MLP neurons of a small language model. Each row is named by its layer, matrix (up: input weights) and neuron, and shows model dimensions 48-143. Each number is 500 + 50 x the weight over its row's rms, rounded and kept within 0 to 999. Numbers have three digits each.
Before each neuron's rows, "fires on" lists the tokens most often at its 100 highest values on Wikipedia text that the model never trained on; "fires after" lists the tokens most often just before its 100 highest values on Wikipedia text that the model never trained on. A number after a token or word is its count.

fires on: "9" 77, "8" 8
fires after: "9" 28, "0" 19, "8" 9, "4" 8, "5" 6, "2" 6
L3.up515:571541556514514494469558473524493500456433377500511581533483495477507505486530522539517500563510571501427524479432488510540343522520475515471403517459557501521560491488476513575482488481582574423550439514622547472528525530484573569575405564437470519436540469470513498532580510511509444514

fires on: "1" 17, "3" 13, " " 10, "9" 9, "/" 7, "5" 6
fires after: " " 55, "|" 10, " R" 5, " km" 4
L4.up733:530480560491517459439488478461564496540438473500489458471483467510460572461591487596546427518570526500514569607510509428500436447479554529524495485509574380486487555583547489516476563540410482604482498414505494574441429519404469493529483504514450515507504625473545480489475550613459487552

fires on: "3" 27, "5" 26, "0" 14, "4" 8, " =" 4
fires after: ":" 41, "." 21, "," 11, " $" 4
L3.up631:484443522392505496501514553530421455445511507559546548470522535500527473608437517572428625538457453432508569491584460625417419463517481510487588458557424506514520579471463391462545583457476499541489532478518551528512501536527520538488475537518483538511466525564417544508470481512420513506

fires on: "h" 28, "c" 13, "s" 10, "g" 8, "ol" 6
fires after: " " 50, " D" 7, " G" 5, "/" 4
L4.up173:513436433571504449565438532442488455464572481556440497528554592481473498449489524565520525488547547535437595442468413455481521473553587457465563501561540550462463528438535389438508411457420538477555461539516474366483571532569447486503576536544510463435616436463507550493448527494520481533

fires on: "1" 35, "2" 24, "8" 8, "7" 6, "5" 5, "9" 5
fires after: "–" 75
L5.up82:446429411447481492538522458564527484575518429418508477503454472610531493497475470393498533439515484410563430520400533584514522514465524438496493470530533535551468437442507468527426448511513517578544401573559512552513570521566489459440499437539480574523541490534440499499483509542503463417

fires on: "0" 39, "5" 21, "9" 9, "t" 8, "6" 7, "7" 6
fires after: "9" 29, "8" 14, "1" 12, "0" 8, "7" 7
L5.up16:508492557530423531534413524458517504434531483531550437563453413472512468458489480534599395428547504535400487509466434473591462550384538521597458593513542550504566492511542540438579436447483568411557511620541582522578478486579554575547430527508515481449376496471625423462466453424424527462

fires on: "1" 20, "2" 17, "0" 10, "3" 9, "7" 6
fires after: " " 35, "2" 13, " $" 7, " in" 4, "3" 4
L9.up399:516438399424619473592476486553481519453457533516507575550521564452537523508453546522508461508502605493525507413493523449561389460467495451398551454517472432487520510575500526529486468549546471542443538592517489525567524511537428472426461442510536476515510527567514571485470510535502566507

fires on: "1" 98
fires after: "2" 20, "3" 19, "4" 15, "6" 10, "1" 10, "5" 9
L3.up253:545513524413468507563548548435487445484550488415498552560474525573540488579506462576549551483504587527441516417454450405521528566505378473483486549603543408423490375530497562494478528528554453432466553544478465531490535511553491574372484513569548450543517535538492441500438569381511465499

fires on: "2" 66, "1" 32
fires after: "1" 62, "2" 26, "3" 9
L3.up721:480508450432504498459487451469531598525524486533520492546613553469577486603554556538447518493498505580491508462535523413485512556506481501419501635547598374413437380567561456437535387527448460444560539486449530451555517559548460543500596587445516452497513594517464463468444544518528587536

fires on: "2" 41, "′" 31, "s" 9, "jun" 6
fires after: "0" 44, " con" 6, "8" 5, " Con" 5
L3.up441:521457426484486482453462463498512485564461542530568541442594460512334459495498472427564490537562460443500462586510545626442461446525458438483436451485479477526473551513567559525492422557527539503516571600493563518509487518461496497499509507542464497478597431490518525555505521505483426500

fires on: " of" 69, "teen" 5, "f" 4, "ber" 4, " two" 4
fires after: " one" 33, " number" 8, " Fi" 4, " One" 4, "One" 4, " some" 4
L5.up123:476559554529513532425470545428499464521534586537401500434554444444401322449498537519447558574513557483502590531505557486508495533581523555508478527459387545460495589543493510532463422515476465489511406542521512552483419512509495506525501484518444466482525487479451576492492554463485455544

fires on: "0" 75, "5" 10, "1" 6, "2" 4
fires after: ":" 46, "." 25, "," 16, " " 4
L3.up478:494442579458543479496501521621504417556474459552551473513379477479413509600543487512520559455565563522459556521393512479556481508532544515541627511452509489507508491416473547532516486452387634430520524543466471506507443457559495583476510457461448627507459529509506600418581507499471536464

fires on: "1" 60, "2" 33
fires after: "1" 45, "9" 13, "8" 8, "°" 6, "7" 6
L4.up526:553559558437424517531564470452515442525496511544567444483435539429460451537499474409534423535479575496504517442410438464522466522464507527594413551566533359472538421532527501525589483485397550484504594601491490494516526450410445599511505522511563498486515464543486416394438551506483592529

fires on: "ly" 20, " most" 15, " often" 9, " more" 6, " well" 5, " very" 4
fires after: " the" 16, " was" 14, " is" 12, " are" 10, " were" 6, " as" 4
L4.up757:459526468525523421524580552492476467448505435544419445428498498501570536475615479427516486545485498498479526509486521469543482480531458613553441475447591481507573568571532383502575461475510507510468460387505491541389519560525559470533432499475441581405528514614616493541560567507485571512

fires on: "2" 16, " of" 16, "5" 13, "3" 12, "0" 12, "1" 10
fires after: ":" 46, "," 11, "3" 7, " one" 6
L5.up62:578566479418563585506519587517486521513460500556513567506543580458544546433494523541532592412459589482561523471585451483539475582447365491492625476593491530509473552487445416555593515520529502443495544531546453477620422413497535579518515469543479493553514535532467480516526499505408514486

fires on: "5" 18, "4" 18, "2" 14, "0" 13, "8" 13
fires after: "0" 25, "2" 21, "1" 15, "8" 12, "9" 8, "7" 6
L6.up170:554454493543566484464468520448517481544562469549514508444470472498509454460556471439476424572533560564432555564562432611431536514540436436451516499434594580519445461464539442449436515608513559383535474472512504459447536476456560486480508554488413570580534485483471491497545636461416544461

fires on: "un" 16, "d" 16, "s" 16, "2" 9, "h" 7
fires after: "0" 16, " p" 11, " Co" 10, "Co" 6, "co" 6, " co" 6
L3.up261:513557434522543467434451506445443517604479483576435423580505418527473568473502511520468591443619459510601477477433447590497478397552489456495458556476540483511414494505581499500511431613509558526493493516516513459450466526479585461465509421570432569506652443461462516464558560528518572514

fires on: "5" 51, "0" 44
fires after: "." 40, "," 31, "5" 7, "0" 6, "4" 5
L3.up222:549487543551450435471400595461450438500520502537553403576530386533563451562423570578520582362514428481477507492458426492513503522536464543469596554552603534484486468448454492418504452452473548469597565515533508600524487533545518487528511443483460519479551561575457450459519524471499498447

fires on: "5" 20, "\"" 14, "1" 12, "3" 12, "6" 11, "4" 11
fires after: "." 17, "-" 11, "8" 10, "3" 9, "6" 7, "4" 7
L6.up710:506447509545532527467485526457492470524492509416544472497547474464519402458516486500492451408406431503500525410523501533494501542514420525435572622466499576523458454587444474550517543644487523519530469383511431499511455551504559427486547432488530441530490583523620541532506552477432512433

fires on: "==" 36, "avi" 12, " about" 12, " Nova" 6, " close" 6, "s" 4
fires after: "\n" 37, " " 5, " Re" 5, " Con" 4, "n" 4
L3.up640:589438553485505503525523499650579494572435450489547546525496505509460510547447480507562474478570537443571574615483540504530518429475536446516558503550490475496482469546457515501476546567501430429491445466553395457534465482388507512436554414491517593581467589525477505512437587435471512425

fires on: "===" 43, "==" 16, " one" 15, " any" 9, "====" 6, ":" 4
fires after: "\n" 65, " is" 4
L4.up611:557445481461441531511523427545521455488543544480552440486553453531576511502541488502513486440421532507491563504541543529600487494443532474560547421479469469440488575440472538499527614501520491536511568450514521580454469460528564480414536472443488539577455446527506481486479421560488488518

fires on: "0" 84, "1" 16
fires after: "1" 34, "9" 24, "8" 14, "6" 8, "3" 6
L4.up205:515565518494441573544486568514542429594525486519472504495392602577500473500545417585427357462573537616434509511452480395500488562438540544496449513474518511494491438478545463487492473404488455427461531446527503529476476489527532509465517550478538501469500466522434521431515559434524547540

fires on: " " 75, "1" 13, "0" 4
fires after: "|" 66, " " 17, "N" 9, "1" 6
L6.up730:399486493441542491490526531410530528531441533539512443422533493493472514581510477539552471429481445536490568594560482463444462531512574465476408491483485400460506528508476544519565514463433510496400440437511451484525433483512420441523501562544526507449479529478566464520465466509497554612

fires on: "1" 65, "0" 8, "im" 5, " re" 4
fires after: "1" 49, "2" 14, "4" 4, "3" 4
L3.up744:565515509422583494480499498496519556482531508462500486532423501399606526487529562606446532514482493534468556530510418375532559516514526547458517564493559431506475458522516462470549466509534476545412512418507611455485509558509419544442486554500577532489559522577447459548487569488484548514

fires on: "0" 37, "1" 28, "5" 10, "4" 6, "3" 5, "7" 4
fires after: "0" 65, "9" 28, "s" 4
L6.up25:518419485575507524586483508456454524497490455379497559384574343508538396528562571473511502434647444534578487553468500505466484451539460602571371487472466518560576539441438563526477486558438531512427546476497441482433534472487512478475460439491470455400546560521495543484440550533495500478

fires on: "0" 61, "9" 39
fires after: "5" 31, "0" 31, "4" 15, "," 10, "7" 5, "3" 4
L3.up506:578587542553491489517437592497405477528463401484538497564497481527484470450527429536513538400538540491476465515455565534539479487527444467551551514553499502447433448526524497464391413445574483519550466531585465596526576558446542589507419499531521496563542492434441462506587547452460444416

fires on: " \"" 78, " by" 8, "\"" 5, " “" 4
fires after: " |" 52, "." 13, "|" 8, "ed" 7
L3.up540:487495561524535506536586515505509609548390453558470567426458499457513559508556499480496526491517487527509531518478512464480499496468463584447465562454431501504436495577454469519520506439535567365579534425479481485541482512512552519533540454473585434542438530547467654454535458571431492552

fires on: " of" 58, "c" 9, "co" 7, "ip" 4
fires after: " one" 31, " E" 12, " some" 7, " Le" 5, "e" 5, " One" 4
L6.up18:519498504510545502512500648482535480506529497571467428585527564509526434510403460620409503430562511535530501596518464571519448500477469463484436529537469560558443483514478461522461395533465526507576433533525521481557468556485472608540507439473411539501509478474524593497471483478460536551

fires on: "0" 22, "1" 21, "5" 12, "." 8, " Pop" 6, "6" 5
fires after: "." 56, "\n" 9, " A" 4
L3.up671:474436543460447505457571530447509442540485450508497470601439573513482449545520481490516450495535496498544526491535528496394468517503574467560556558568581462443420447539544568463431460498469528483532635537504510589532499572506590560567445494457529537590459518518445530376537404459589477424

fires on: "2" 32, "0" 17, "er" 13, "9" 8, "4" 5
fires after: " " 40, "2" 14, "1" 7, " W" 5, " As" 4
L6.up722:449546458426447492487413446533589491561490536425461498467550404415445546510586547517638503560502569520554420453450446448447506429531474534460482584450516542501478527484516414537518543504558453545570487410387480497527499564543504504495568416566402466457453471423566472536501514461556522460

fires on: "-" 47, ":" 12, "," 12, " April" 6, "a" 6
fires after: "1" 20, "2" 15, "3" 11, "0" 10, "4" 9, "9" 8
L5.up657:507550497446446492523538613443576467503550599523525553500494512559448491513497482440508579454539518389521571488540517484599478370612566528477468462550431536532514488464512433483560576501509510425551474554485503466491434399492523498486479483502494446463501450499563522529443502501403504513

fires on: " and" 61, " with" 10, " until" 8, " since" 7, "b" 6
fires after: "," 80
L5.up578:513542470572533500392566422412506533629476465453534584480541497551567420511545543516544557617543469431384521536387509550463498548490436458495474575597530451570536469579463485452501443598543467553543502494589403503478454523510497426412550433581496472397444426503463470560510506397557474456

fires on: " which" 28, "2" 19, "3" 13, " who" 6, "'" 6, "i" 5
fires after: "," 22, " (" 18, " " 10, "′" 7, " −" 6, " company" 5
L5.up485:577489480537559534557516501532501581394479593595510485535426530405495501551535390458526502507530476468366499499495466485541502534473450564568439526564568506526496566556570535603574523521444431558466550497476478540580499488455463501486478442392492572483513525592532501477455450480472500478

fires on: "2" 76, "0" 20, "1" 4
fires after: "1" 91, "8" 4
L3.up589:436549497412504475572527520575478451494564517458507451502527496467590474572559464526528476479467474540419515515450461421481489584453498562495544555612583378479462543480448474450488459460529502425542514455456461525486468461480500533425550482492515411490462594578450459402512572543534566416

fires on: "t" 14, "m" 11, "n" 10, "em" 9, "ve" 7
fires after: "'" 29, "I" 6, " it" 6, " I" 5, " Li" 4
L4.up114:548519490438532471555482565545471562456510521504478518535551567502470464544544511408431377527434523536434501424538449529525609560371430476452463481486497528583558445475614492466499511511574503477555549489464528472513439486550505387416532533496441470456598459486454457502431489461517492484

fires on: "0" 100
fires after: "1" 67, "3" 21, "8" 8
L3.up105:464566638483585539553521580525421450536594533473461460657472486468540503592536463528546446520397600509432524442505442417516392568366542516506545612456487533557464502520510470441432432409514486395452483511469480516519471441488484473497548532501476467483482487511468464487499557476440520472

fires on: "ed" 14, "em" 11, "'" 10, "ist" 8, "um" 7, "‘" 6
fires after: " " 36, "C" 7, "P" 4, " D" 4
L4.up343:542472474445483478516497458455504484499462532497572482497427520427489465514572511474458459526488414505509492579588479371477520495427520581479546520472550513550575483510545561591486387526512473462503441512482511481440486496581565548541482496385550556422570533582502483482509466472559505555

fires on: "s" 77, "-" 7, "f" 5
fires after: " con" 16, " de" 12, " Con" 10, " re" 10, " Re" 6, " As" 5
L3.up557:649476465501573517507526530594556513553470545481520524494491480504483516472458516517514457479441477528453552524521593471481506429538551457430429570564431428451452499503476498513459509648579458638548483517517519509478408483449525423541522454493487420515437514521529685573482561475532546427

fires on: "3" 27, "6" 14, "4" 7, "5" 7
fires after: "9" 34, "8" 17, "0" 12, "7" 5, "2" 5, "1" 4
L4.up146:568468578558555438492488527488483553482518452465572506535622492493583436498437501506489468477452440500587522583569494491525551548430498460532575520450513548464439460521513435477514475482428495460512393453560477452495468439502465493463515486540615440444562551467530552575417593557433547444

fires on: "h" 20, "l" 11, "ol" 8, "al" 7, "n" 5
fires after: " W" 16, " K" 14, " D" 11, " " 11, " S" 6, " F" 5
L4.up4:541449410574504522554498510491481497474507465598504480545544513467510468501669473508460500434432561471535533455537500466485509521577545493498521476499457500504541524423499451384503548545496431484622446658431510410559513482513496470391530440574474600516413373515453452454554477460546444494

fires on: "2" 40, "y" 17, "er" 8, "in" 7, "o" 6, "s" 5
fires after: "0" 40, "s" 17, "M" 8, " S" 4, " pro" 4, "ox" 4
L5.up165:533495461454590456521421489495486422516442465554503432517544511517440437505465583503540533457507492524572482537538503539470433435553423529578503508493467504464411595526618467422539538488537545504439479560532499524512476547526489555495439476477426452517491509453487506503477579514584585548

fires on: "1" 31, "2" 28, "0" 25, " for" 6
fires after: "0" 81, "9" 4
L6.up263:555578457487491551590451435547492537545529462473558554385435482560558461481465485463468473503479483461640457526505561508442578503565451511514514424461493569538476487422446566507392482462481536586519445508470452535454525533581599477447491528530391565447519481518535454419478553545525535551

fires on: "8" 35, "9" 33, " over" 14
fires after: "0" 32, "9" 11, "5" 9, "1" 7, "2" 4
L4.up131:541572453470509474482467554555486451501451443577423638454487497549507512591543450514461447523432541509461498450441538586463448528472503361464443490432518603539484465474490507471532439510540531558512527462527470467502572571605491508521440466422495595594489509447510433484434466500524443546

fires on: " well" 21, " part" 14, "pen" 12, "s" 6, " out" 5, " most" 5
fires after: " as" 23, " the" 18, " was" 6, " " 6, " a" 5, " mi" 5
L5.up716:478459483519484464439505610561457511459569509500523549508396461490513457452606532491564465495519541542553488489550508424461475585479512543600447520596437557463526564537492443497541558485485392437474528479540498527430517443487485487524505436531473602456526435520511627495522423582504595449

fires on: "0" 83, "1" 14
fires after: "5" 23, "4" 12, "8" 11, "6" 10, "3" 10, "," 8
L3.up275:439527567513502462510502570466417576485484442535435452499500441448546435561477478578497494362469520552555464492492544465536516587524433540487496598530584453431468483558432521444458430487506493528536549475377403514490486472516468532384521500546522411412464565541440511437493548510469516473

fires on: " \"" 57, "r" 7, "a" 7, "'" 6, "‘" 5
fires after: " |" 33, "|" 12, " " 8, "." 7, " D" 5, "-" 5
L4.up658:442518463485510458539486448395524491503408558520480424434512532459491505547558458486430432453478447534447502582560565464549460445448487589437474502536466463448516555588455526529494447464517521527541530489515422460496485502519511490452591350456477445474469483480544617514509460571508517529

fires on: "." 39, "th" 12, " cm" 10, " /" 10, " |" 5, "-" 5
fires after: "1" 17, "4" 16, "2" 14, "0" 11, "3" 9, "5" 8
L4.up758:514531521513543504529494458542539505526513438483575495532479561448509577578548624442517596488469512450528514451563477524481374450511453553533487458529484516450556434483523486530501467426568496580637430512489502577531478500560475488606539528544453549518418482521421534519474524498576538522

fires on: "2" 29, "1" 27, "0" 8, "4" 7
fires after: "9" 39, "0" 9, "6" 7, "8" 7
L6.up295:412564517569467525502559474608533488465505544566486491600473522524468450454518403497621424539498462512398513544518504431447538562489357417531513542418527528378514549417504537448546474546493535434525549588497456479581491492516489500475438509575494579412413427508488427459473466429567514495

fires on: "0" 36, "4" 16, " and" 14, "1" 13, "3" 7, "2" 6
fires after: "0" 22, "9" 18, "1" 12, "5" 8, "6" 6, "," 5
L6.up203:516609571576534515536413464375532480460479583538512558544577407421585432460577531491492535480504480450473463435446439499477525527455415555455542518560569473539581464510454530525585430452595482490486497571492443536404586524460498481403605521526467483452477545513430526514521482506524511489

fires on: " and" 55, "." 8, " to" 4, " as" 4
fires after: "," 31, " and" 8, "9" 6, "\"" 5
L9.up427:488530429579542376472488486466532474542532500415480471571489549385582450505535521460465538477569540483470587573505419476527542442487460572537556469532530391517533462513464473577524442518410510575498543566532549596416427521430489509454432448466446489423479578573500387449573448430424437488

fires on: "s" 44, "en" 36, "f" 4
fires after: " " 63, " (" 10, " \"" 6, " re" 6, "(" 4, "\n" 4
L4.up346:481436414582480487432568452422577468515478520582470519422512523539515537605543517590524492480498524525460519538466552444493481474537558426512553522465571490496421465471553499552496480504537495597482468449510464540577453575535474427491509459480505468535447495550584500567383509475472507453

fires on: "8" 31, "man" 12, "-" 11, "0" 10, "9" 9
fires after: "9" 31, "0" 20, "1" 10, "s" 6, "h" 5
L4.up691:648555479486497421474498538532502506517532551523492422497511423517498469429457518464482440438454514474557490467566552552524496493542521610450443451407434448434513514435472442430561435514539491481537564553416485458479490431443515521536578588502513423544584501478533515532510484598542410511

fires on: "0" 34, "mus" 10, "com" 5, "9" 4, "8" 4, "." 4
fires after: "0" 28, "s" 9, "4" 8, "3" 8, "-" 7, "5" 5
L4.up446:511519541516513512521437509506468490459463421588514481516448529559502522575491419628469495542510551508469448441424520504504460502469484583544505567449525496519483589531517520547518492530525531463544475510563450568521556595543384420515444466440460525518479479514493415608500616447455521506

fires on: "==" 41, " to" 16, " with" 6, " of" 4, ":" 4, "es" 4
fires after: "\n" 47, " resembl" 7, "s" 7
L5.up398:550529438517478452513561367574538536603512481511442498477444546545560563482410486499624472471447477529590482578552622490637487521534478502504564509447451442427472417518449583482449542504547505545494536497548501434442550451509437477435485509485547411513509489559403545474444499492514462540

fires on: "0" 92, "1" 8
fires after: "1" 100
L3.up342:409413468433485462532483497563497593544603591488520473490495518427569544576550495546499523494460543526506539480527446398484530579455592536525533515564531411462517516537468523503542413464512481481452513431424408463464511463544539524394541489498462407555477447592418506493447540567473518460

fires on: "1" 54, "2" 38
fires after: "2" 26, "1" 23, "0" 12, "6" 7, "4" 7, "3" 6
L6.up550:439500536458568568522538390464441574549545438492479456549487627518545576508552487424552520512428486521518511527534497452546507498450394467565529511499551452509483448436544442502522470512502512446512562574496394479485541448462432530482492601447536484465482581631408445476488537431538521505

fires on: "0" 80, "ab" 9
fires after: " " 20, "1" 17, "6" 14, "7" 12, "8" 11, "3" 10
L4.up399:553519580462551605558467554506556456542530536544484517480467610527612447581531530576521510444591550531526500527572503407513480562499554463573568487404481558501466437413488444512530464520517533351494485490545478466530520438458542520465502557468577580529539503498509479528448496453525509426

fires on: "\n" 90, "y" 5
fires after: " |" 79, "s" 5, " Ever" 4
L9.up287:519589521535467453554481574591500524524458561579546523581548495490572346496539575571538556410502448553475522484517443538511480424506555504458526395477519443523471553527422490466573524516488479487563531584539424496444456398581459503486537519489433497550458458509461492482559473460606457561

fires on: " of" 39, "-" 28, " with" 12, " various" 8
fires after: "\n" 28, " one" 17, "," 10, " number" 5
L5.up38:519599501462511470420576438535457406425560525484470552440562512477489389492484564529420499545511545458474490537494580499440497490580514512465516480574429437512544435549492508476426477616547458538466444596452472556462457553442537377494539561487505554504487458461386513514455521536546500437

fires on: "5" 21, "0" 16, "3" 16, "9" 13, "2" 8, "6" 7
fires after: "." 99
L4.up434:460427449499534469536576576546479541483488553543488525569554524518536414467394416568429573477387539502515465429539432492507405545503474575499580462516476542540488464557469433476389525541506513586588507562531498570503491595532494569566509480464524464478485519564544499423467506541468461421

fires on: " which" 31, " with" 15, " where" 13, " but" 11, " although" 6, " two" 5
fires after: "," 86, " in" 4
L4.up405:543473488505550454512470457449503515554573492535577481507567460547511361486378497530506565490506532455432492493462627605516508608582465471467556534585439463456527401516494476534456506479486571518444435594552466467496478526522463443420470449463507552472480467492461549574398439467530506524

fires on: "\n" 93
fires after: "." 84, " |" 7, "en" 6
L9.up486:557515556519536486525442490470442522496455540498533501493495481612513434584526546472510609516470470549502523546493475463505493423484485448494585498600410462567363597558500431473490419552582548454513534577546614571465445466489575539546448384420459441452506467559455544519502405537502503514

fires on: "1" 100
fires after: "1" 21, "3" 17, "2" 16, "4" 15, "7" 13, "8" 7
L3.up707:543511510517503507548619486462494502516526380428492530567519517548531489491481535542496564475524595487523500483535452431428539539446440515435480552564526479394481447503454544485442450474489417456463471547575457483488527618500438544453531591530630573511586568465411434536530500449468525446

fires on: "6" 39, "5" 13, "3" 9, "Pro" 7, "According" 4
fires after: "8" 27, "7" 12, "1" 10, "6" 10, "\n" 8, "9" 6
L3.up584:506557455554484503505621431578523445474531465562528561432480437479594421559526512465577408499475579448439510564553505438497508559402477454638562534428535562518396487438501507505569523457528523415429508533508427438481588459503483463545461508509542506458482469483533429561547427481411465497

fires on: "1" 22, "2" 14, " " 13, "0" 12, "6" 7, "th" 5
fires after: "\n" 49, "2" 14, "-" 6, " " 5, " re" 4
L4.up329:399455542492519443533463539511527555495506518527447521567453566465439547500571496570575459511453528533585583508489585546511469474495553469526477467437499407545456498534444520482444384556468544548582495477466454419458486604458429450512461524493534535597495517526434436437501511401513577471

fires on: "0" 36, "th" 35, "st" 13, "nd" 6
fires after: "–" 32, "1" 13, "4" 12, "0" 7
L4.up64:554498550491501448619466518533437484506573537525464465584498456449569461522458587511526505512464441428591594463497538510494431473535524520529449451526465514464466517481503462564485377462478484533538429572481474369507444456552481509531547495516551447459448392466579518576448490525531515519

fires on: "0" 82, "5" 15
fires after: "," 67, "0" 21, "5" 9
L3.up228:553490566534408453556425534437393553436438519531487506538464460436494431553472469484466521370494393576379484481494516526547468638531498607517514483559525497521469422476521543488466435431456518493550580550503629611530501564567572493546528486543519435487442493474460450552546513420400495407

fires on: "\n" 98
fires after: " |" 77, "---|---|---|---|" 19
L9.up63:562412492471485477549465518475560415506484495543487532491489412612425418378541502571559557552497413497483513469467572554505471550435520471543562488563441553545389553515513546489508531513505549577527497592453537528470476460618541558517510366534520446511476479363471520417575524493486520534

fires on: "s" 88, "." 4
fires after: "'" 35, " Wa" 9, " Le" 6, " Co" 5, " co" 5
L5.up42:531438555443535482567594469517482522541523380520396556486551529462494461495508458552597489532512465601570591548520570385614464542509483558472518561489393435486473499486587459460471523450604541532519528394488539446452461468525538409420533506484517516435438561499567519411433462442596484474

fires on: "2" 18, "5" 16, " later" 7, "ly" 7, " also" 6, "4" 5
fires after: "," 24, " " 22, " is" 12, " are" 10, " was" 5, "1" 4
L4.up213:557511395467632495505505529503478553490542461534505416472531493417508489394508501452496517519555411497489507599484454500537537536463515490454524525532527492476448563476589442569589504412587544396579486476469549494466507552495560501482497462471414534442420617445553449548424493564503452473

fires on: "9" 52, "0" 13, " end" 9, "av" 4
fires after: "1" 52, "2" 13, " F" 7, "|" 6, " the" 5
L4.up187:551420580381451453422469488426453481545531513519471495535472477502492498566565534578470536495493509574519504548505442531400425469436625536466511492525509447517594463474496479559465488555575413525586454481491487449513470523589564507437564555482480568516498438519479471547453529516573470459

fires on: "2" 35, "–" 33, ":" 8, " December" 5, " January" 4, "0" 4
fires after: " " 28, "2" 13, "0" 12, "4" 9, "3" 8, " (" 8
L9.up386:447488509530532510485425483566531509438524530511441465419499445513539449444515480423523496529594518505549549451495529522447465495529484420544506473537467512605396454361582445548567552549513467549521538467455479472481554465599501534468558470497490519464487441470511623595517558471436581546

fires on: " of" 51, "rit" 8, "ür" 7, "1" 6, "s" 5, "om" 5
fires after: " one" 32, "Th" 8, "w" 8, " some" 5
L5.up406:607630477487465522521538624506518478428490449533536407494505524530572427480609488410416501570505565488549517465491471500490508592472539490504514508495543457564425494500492501469504473450527466542542537468538486461533407432482514488457435615545457510429614539483454471435496511413481580417

fires on: "2" 24, "-" 14, "or" 6, "und" 6, "el" 5
fires after: " " 41, " (" 13, "2" 5, "3" 4
L5.up705:540511550500545440546501414567521556455512536524481519569520546494524544636620479431479530448522476524521469542642507517553543559457447466558571517526530553519522426507489481479515516589455513497402552497466465498446468500448442444394447574445438488488507534515488495491436550537472523481

fires on: "1" 73, "3" 4, "2" 4, " million" 4
fires after: "2" 28, "1" 21, "." 13, "0" 7, "4" 4, "6" 4
L3.up646:497462553443545496512499501557483497594507506450432590455469538444478471501482396439504599536476540550514562459498435536498413512464383496445551480551519506478523571507514504516437499506550476528458443514564526501485534507473535485419551551476515512589513524564450459509483582347412437446